{"n_layer": 14, "d_model": 384, "n_head": 4, "n_kv_head": 2, "head_dim": 96, "d_mlp": 1536, "vocab_size": 8192, "activation": "relu", "norm": "layernorm", "norm_place": "pre", "norm_eps": 1e-06, "positions": "learned", "qk_norm": false, "attn_scale": 0.102, "bias": "all", "tie_embeddings": true, "parallel_block": false, "init": "uniform", "init_std_qkv": 0.0349, "init_std_o": 0.0349, "init_std_up": 0.0349, "init_std_down": 0.0, "optimizer": "cautious_adamw", "lr": 0.00077, "lr_mult_o": 1.56, "beta1": 0.9, "beta2": 0.95, "lr_head": 0.0069, "grad_clip": 1.0, "warmup_steps": 292, "schedule": "cos", "final_lr_fraction": 0.1, "batch_tokens": 65536, "seq_len": 256, "doc_mask": true, "train_tokens": 902600000, "steps": 13773, "dataset": "wikipedia_en"}
MLP neurons of a small language model. Each row is named by its layer, matrix (up: input weights) and neuron, and shows model dimensions 160-255. Each number is 128 + 32 x the weight over its row's rms, rounded and kept within 0 to 255. Numbers have three digits each.
A block is one neuron, or neurons of one layer that tend to fire together. After each block is what it responds to, as a language model described it from the Wikipedia text at the highest values.

L3.up54:120100139104156193165113128129106122104091114107109170069146062167109130102082147117124107124190094165126146134114106162105125129082080082113129113110151104136157128154141160143087108156093151139097056167112124138152109107141089163103126090100154150093136134097085126160161176162139125126
L3.up288:105084122103170125150130122144141116107153097113135136113155121130153093086119176140192075119163121158123043097149106158171101121151106070147071129134140061104083114183170129122156126123097112161117141108199116147167138111163100161114146153129037185120125178107079125166119144155141101137
L3.up290:087112121040084103210127128145120152122142123127141144118125116110129121146136150176125175134154102140169106182126093138130100127101187104217107146111127089128100134148062128122176096151093198123102081148146131141137143144125132117083101134127062184179181185079126086099192153125096119144
L3.up464:115125134133078129151179112186057123114133136137117094140099141126113128110155130237162133109091121151131108142079095153144107141166067136185114114129137110072134106121152094111143097110129150141134033099172048142127108108137195111111137143105106173070126132068129106148145103151086069166
L3.up486:117210167125128108082102143162147161140125154139162107107095041109100124131120066117124139096152102072132069214116124115077147115075159175135209139162123169143057131135139108137176143083136150117179173132157098094217128111127162152186086097112116135166150104159143157117105090144131154152
L3.up583:070113188131083179143067094138148157123114146107141145131164059135143130127091146127166154139049081109167153138147168162190112137138138116133088119146167089128160120163060156143131126064140153100082074146116072149138164143169186152109115150138142187127106123101181102110133102135096129129
L3.up646:154094177113153155191010124116133194128126148143154093145122088127149106114085107119137095162133073149125124119069111160059131150117114197101126125133137085148150108126075156137148110127117122218120153152133094146110179137151108118139132150146134138084132130110155128114130153181138142108
L3.up858:205118147059152121108112154147079128090127134101125147106166150102134135125149037171133084120103080065098105149053095120050118124113137102147160147201127130150135130166106106099164123079130107197104099151156140131136190141120154094062146088104101116125146119076132133119152156151150112111
L3.up1063:091200117079149141071134125132117090135186142147201096183116144125090091100058081122181154161136061155119141132131121167143191160179125109102120062132130119064119119147117116101107096106125163161108146097189131147190087130188193147106175200151091169101134098116176123153121133151105133123
L3.up1207:168050091052134087181149146144126132070117120105122119121131118134141131114106202136187079183117111127191115165128091112128106091157130081179098124150115049118138131165147135116115099108134115157104154204118104149124109087174161114100128133134126194116116186106115108109143196134130153149
L3.up1240:130057083109134122145106110138091117036136087108120096094153054147146118070135180134132077172122157095228114102159106123129100089121099085153111151129131147123162140160149118124183133150088144118103080197145106107109137046122152151129120116104111160109146179171089125127149255163138095156
L3.up1343:118106093098155136141139136157126089092135113152102094126142140129151146137087086141144083161140080121122181160109084131098083179123144106089124140114148118114102147215129117132095109129083144152155115096163084181131198123138078116145124180110150136084141170112086103114110145143117065162
L3.up1390:154063126088119155153196183153088130086113113163110146138142172144149148148107079152158111109145100115120142127160096099016124066118178120196120128153158119146159178152139122139106127141099131142143093100143131148143132133136155139126113060109086103107075127129140110109129156137146101149
L3.up1474:178088126097168131146089064118153129173095113146115161131135141132137129118093169189113090190137073150153143055134129106078080218099124143106156131117103125143123110140153145134120122062142161125090152160144128145140182136136142097129108152135131144058171185117144110105188147116106193090
L3.up1480:159089110050138197164110087123135144114146168084121140095131089142128119105114157139133131138157097155142132135091119154173117116091138088125168129144122096123116110145123127106136124132091137198142090107115100131151127126099123176111130096149124172124148144093115122122129115157105096152
L3.up1511:117080113115121203151129151137146144142102107157154091121137121127128121111135191098081111092176151126178201058130101085176120255109147176111103125148098090150107145152112124123133124170144165132166049166162124132092168131134140136137108119146159133122079209124080099113134152144084137155
Sports stat field separators

L10.up734:109088128117147139104113184139149161166139139103142131163139135153152092134149165148102155134146137204114125142112114129078090181099167153156152057176170104151106133088174116106158153129125165098100130142098207101157148109113198147110098145141075111154036142092156173116135115065145072105
Definite article "the"

L4.up41:124120131188135197160117195134096175127125095133168093140137131167076157137152081159149113098071131120137146161135113124057128106177178102127102128163115134129126139146105121134101124150175139152064113114158095128181134109110171074161097152122118117102111141142131131171162174090079182152
L4.up222:140046177181089155125138143171103183125114075158116151131125133159140124163117072147086092091118153138127090169192088127060073085120098156187114103135101160134114101124118124141117142160174139185119079150138135120133119072131177138189166065121106149117096134135084157154167206117125117148
L4.up271:134146152151169203101131148135107121153129057074140131132147140137122141117088120192055155133108175100102085092177117099150130073154129136193105107140140154168112076129079103090095111143191121137119113097165132153181134151110125085255124130083159123095143162114128118100129191132169081130
L4.up702:188192164142167104099140143098082136075136125134084110101162133111090111079151093117074061138070152130136149123160132100125121124127079165140133150158134134086124119085075109113142171152135163211118043144126125136131145107152161095127127134076159132096115082166118165105177142138089133083
Word after a statistic

L4.up49:149173091098163132157115071094107107041135208102143152121151053137150116135111151164155072169147093098140102102115095191135113107096145095106134131142090087115099121207126137128118070088103142157131104115148126107183129139164104151109134110080117124089116185130118148147167192108121114163
L4.up427:119114060085150109108153191122152142092161153094181127071107143106113124071120098189158165124097097092121118130116152172177142085156141133152175133136153164107183076165107154105077133142108098148186105107155121178110065135120141074117166145075128151098122127102151154156133231159069121162
L4.up904:158143118113139111181135130128126082132144238099150123183126142120123111149138177153125109181085114131126148137116144142093083118140227110174138155189171127101161151174156116119119105084149159158141124076088124131158160157152104151119123195108186146107155109144085107074145139113108070131
L4.up1011:129153100084162162130133141093193120172122173171090144073167090158133156121161107101151181155187071164172114133141146151092114187108164115155126128141107152153088112119215078094069153164066175130147110159136096142160139114104096085157076104127182113086082161104141122135148162100113110090
Infobox and table field delimiters

L3.up34:098142116068113132142143217105133175141135170095107091074124111154127115111105114185136167209149098148159180184170065131113105161149092143161108133124108118121121143132140133127137134090113134109121100124074106148162136119153114113173079083141081134178179124153124145152122149167136111141
L3.up143:068064126135142137103147185151041119149158147103132173118145092152147119130100168126088147144146134130183120136154094121117098076124059129116089143145135175113143139149132140154085155116203097117105109107088117148105127146150103127114093111092115094135124088174052154112098186180137098134
L3.up227:142116115129162137081102119119138169097148127102151117147185177084122129128103117124106170118141095201177106129188145232157129099095150151131147115145135107125137132155126117148180127112149112149121053084152169141094051129158156125081096109158156114196103083154084132145134101128111136143
L3.up333:116048113098168129131111141120135122165008098131131102124170093089152114128140096194114155140099106152119045175166133140140069108160096097103112115128134131141085104138156130124152118182124134106114109148125127131116122160073114108172123162086159105130105167117079113126150111125123089115
L3.up350:137122153169168136136116112112150131119084105151113101115102064121146147141147096129155139143122110122147161153167136143117083148157161155108184099169144170089125026109122122122078117087124137124142144114170158061108085046160057159201158130188098176113105130141156150120110138127144083138
L3.up438:126102119154152136093094118120167150153118093145119136198162161132110149133106117120166149160162174116124124115233119103147070105121153133119117146156154094157139133134080089101084134102115152123071141124134162155131121121096206114227135071160153095090148135154129113117113186115151101135
L3.up479:118124092155124211120142163120132214140144080101115051129151142133120135131125119194130148177120157087212089132179122123147126052124139206123106148170145161138124134129116140131106120119119181120107081145122148131131119132162173058145146117160106094106141115176098136151133129106151166147
L3.up499:106153122146141148122040196132083144077075168057144073129169068127112096105065107116141177160165175171104118175180121126129091119096102188126146114133153160079121118140127140115155122098136109123100129104148147084170086113108096102149124153094127092090125104132185181150136134120137126079
L3.up502:108111122114110111095122180093076137146041193143127146171141033133128120114151159145088156199160195119167119158154079213114102159100092187124154154137116144155156132128118166143175124131157156115123142169080143079126106120107106105115095122075183122156195114144107152121104125136148103086
L3.up896:117151146126105113132130219172090142143115079099167090172119143134142107122146087134136131135084129101136170154123114096049129178145100206128149142189128111111131107117135105124155113109116168126149082161134127102114112117110188128185128114070107114152120153121092144104139129118145131133
L3.up958:123143101155129132124192193078017164149107211119118153138130114139139112129123157147123153150103178144186128119200089114098115148142160191150174148163138118134146147138140126134107142129132149133128102149115142148138101082131114136195086137105122101210124102191044145148114134126152116104
L3.up1222:160119114137095120176151134124086088110092098123138158182136100163137133122148195127078173129140157120162146188122222155133085202198083083090119129158148156154115129154172144127159126106113103108082141174042128125107142162123094036113086111111106114098161104093122098140115126109144105097
L3.up1311:137147116066129132107087160133077135149054108112157132210117025153150113137146154126124183138099111139121160142139135172136123164185125096113204050222129166079115057153128132118170122119129127113111090126105145130114127136104130159185140102118109119134169136101138158141135111124146170076
L3.up1402:129125164132133109102078168162136116117121094095183100116133115157131124144126115186172121173144097157170169088171192162107117131140102149132147123223119138136191119117107108135154142139129143095071066186094131137084102126146188074173154115124122121146114176161058099128134098158152135146
L3.up1459:149105117162136156120189198110140084076048131093144117133182098148120096107124143127157178135166114140191175102070162124130103176139137106126182146162159063101121112143190130120171096072121147101161138083160122100147134139087114162161129179098148131116149163118141116100124163123128113082
L3.up1463:130076151161107126142155136161095145173080138131162173104176091114144120071154198110134155147130120113169139168120158107133134094132120115082153144169139123167131142142111108140157165069234118114117109130068136152108155123125123155104135178121166066130143120075116116097137121163156105091
Cell-initial words in lists